Weights of a small transformer language model.
Architecture: LayerNorm before each block, no biases in attention or MLP.
MLP neurons of a small language model. Each row is named by its layer, matrix (down: output weights) and neuron, and shows model dimensions 0-127. Each number is 128 + 24 x the weight over its row's rms, rounded and kept within 0 to 255. Numbers have three digits each. A neuron's up and down rows have the sign that makes its largest values positive.
After each neuron's rows, "fires before" lists the tokens most often just after its 100 highest values on Wikipedia text that the model never trained on.

L4.down68:108143129149161131156150117139146150097115126146104129107082122131138095094141122148107126148168133093123135134138122146123157141086109149098180137086136146154086135090124131105122132176137135167129099140127100113090175146159141134107109183135139149126106073121114114173118144142111140115121074148139110159119133088161150114120110073138102071168122166086157125129104144071133122115115
fires before: " |", "is", "ing", "te", "ic", "e"

L4.down576:144116152116138140124171112164071115070141132142134138117090081133119077108175135103117114122140107149157164104104128128151164118149140138098177088140107096087111115166124121165121137110103164142140166137155144105115133113117168127154164103110154107136141079121133141132107111145098107151154143093131115122125140109121138166120131135109119121140136085165104183065108153146102114177120
fires before: ":", "ate", "1", "0"

L2.down99:125113116111141158107139144137076103115150175123177111137109166103138127146116151135142158100106121118134107105144148108127137138164129148177133139128145094071136139143085143117135171073090141106166180132121126141118162161102097119130156147126154125162118130114115130146107124125157131120121134114125083136127158104084104172134147084090101103134107120178142165156114158157141088129130
fires before: "ican", "ished", "ic", "ate", "ities", "ity"

L2.down313:160131140132131130160100159143123134109178152132131136128074148090096134126128141127146103158141118122132130166101143161141126106124159121120129120125119096105139172149151133106117130141119150150150135117107103148120145094103129139151166113154124154113124136162132140135132149160120110153152129176149122108162126085097139158116113153114110105109068104128124071098141116161159111137123
fires before: "it", "t", "ar", "ity", "ities"

L5.down717:135129140144142103123168078125089142119110100102166110098125101151171131101148108077125111136133167161111125146131145114133110150133150145132110130162084116086124161125130134133103117165146115126123119138134154064097081130121106116161145083063143141120136122107136140145129117132135110142125144118161159134129081149158106144108154103103113125142133169110147108192134126167150116162158
fires before: "ent", "u", "ues", "ence", " of", "ment"

L2.down829:108135149089138107126140117112128166101129097093130129100112137133105115146124126107150117140127148116149162195103130098150147085119128153150115131127095114103125180159114172138154106085168115080134140134126121118130117105136130115160185112114133153060124140155093146098149168085163129123124071095120160116124111121184134152103146115115131161137127147141104138123103127160112127144102
fires before: "0", "1", "9", "6", "4"

L5.down791:135165110095104096135169120145132102127110140074161123141175143146117105139104136116106131108133069114090129133120125142182109139105140171137154139122151134096110116105119127194094125159137140124149077114160146141116155116166125172138102151169119108118139113121090160149161136126100100117125102144054128111133098122126097092094132126117149116157152141126145122116172088115142164140109
fires before: "ent", "ents", "ence", "enc", "or"

L4.down884:129105093121123110122102139122142136114097146124105122158114098130105157131128127130129127159116113166158097119124094104119111101116107136134124167116158129159097086125147112083117117129136100143148163149128135108173110103122113120114167133166143135152174092110148144142170171090136116079131082131120140146150140115171108135099132159139120106164114143129114142146116131144110107112152
fires before: "===", "|", "-", "A", "R", "The"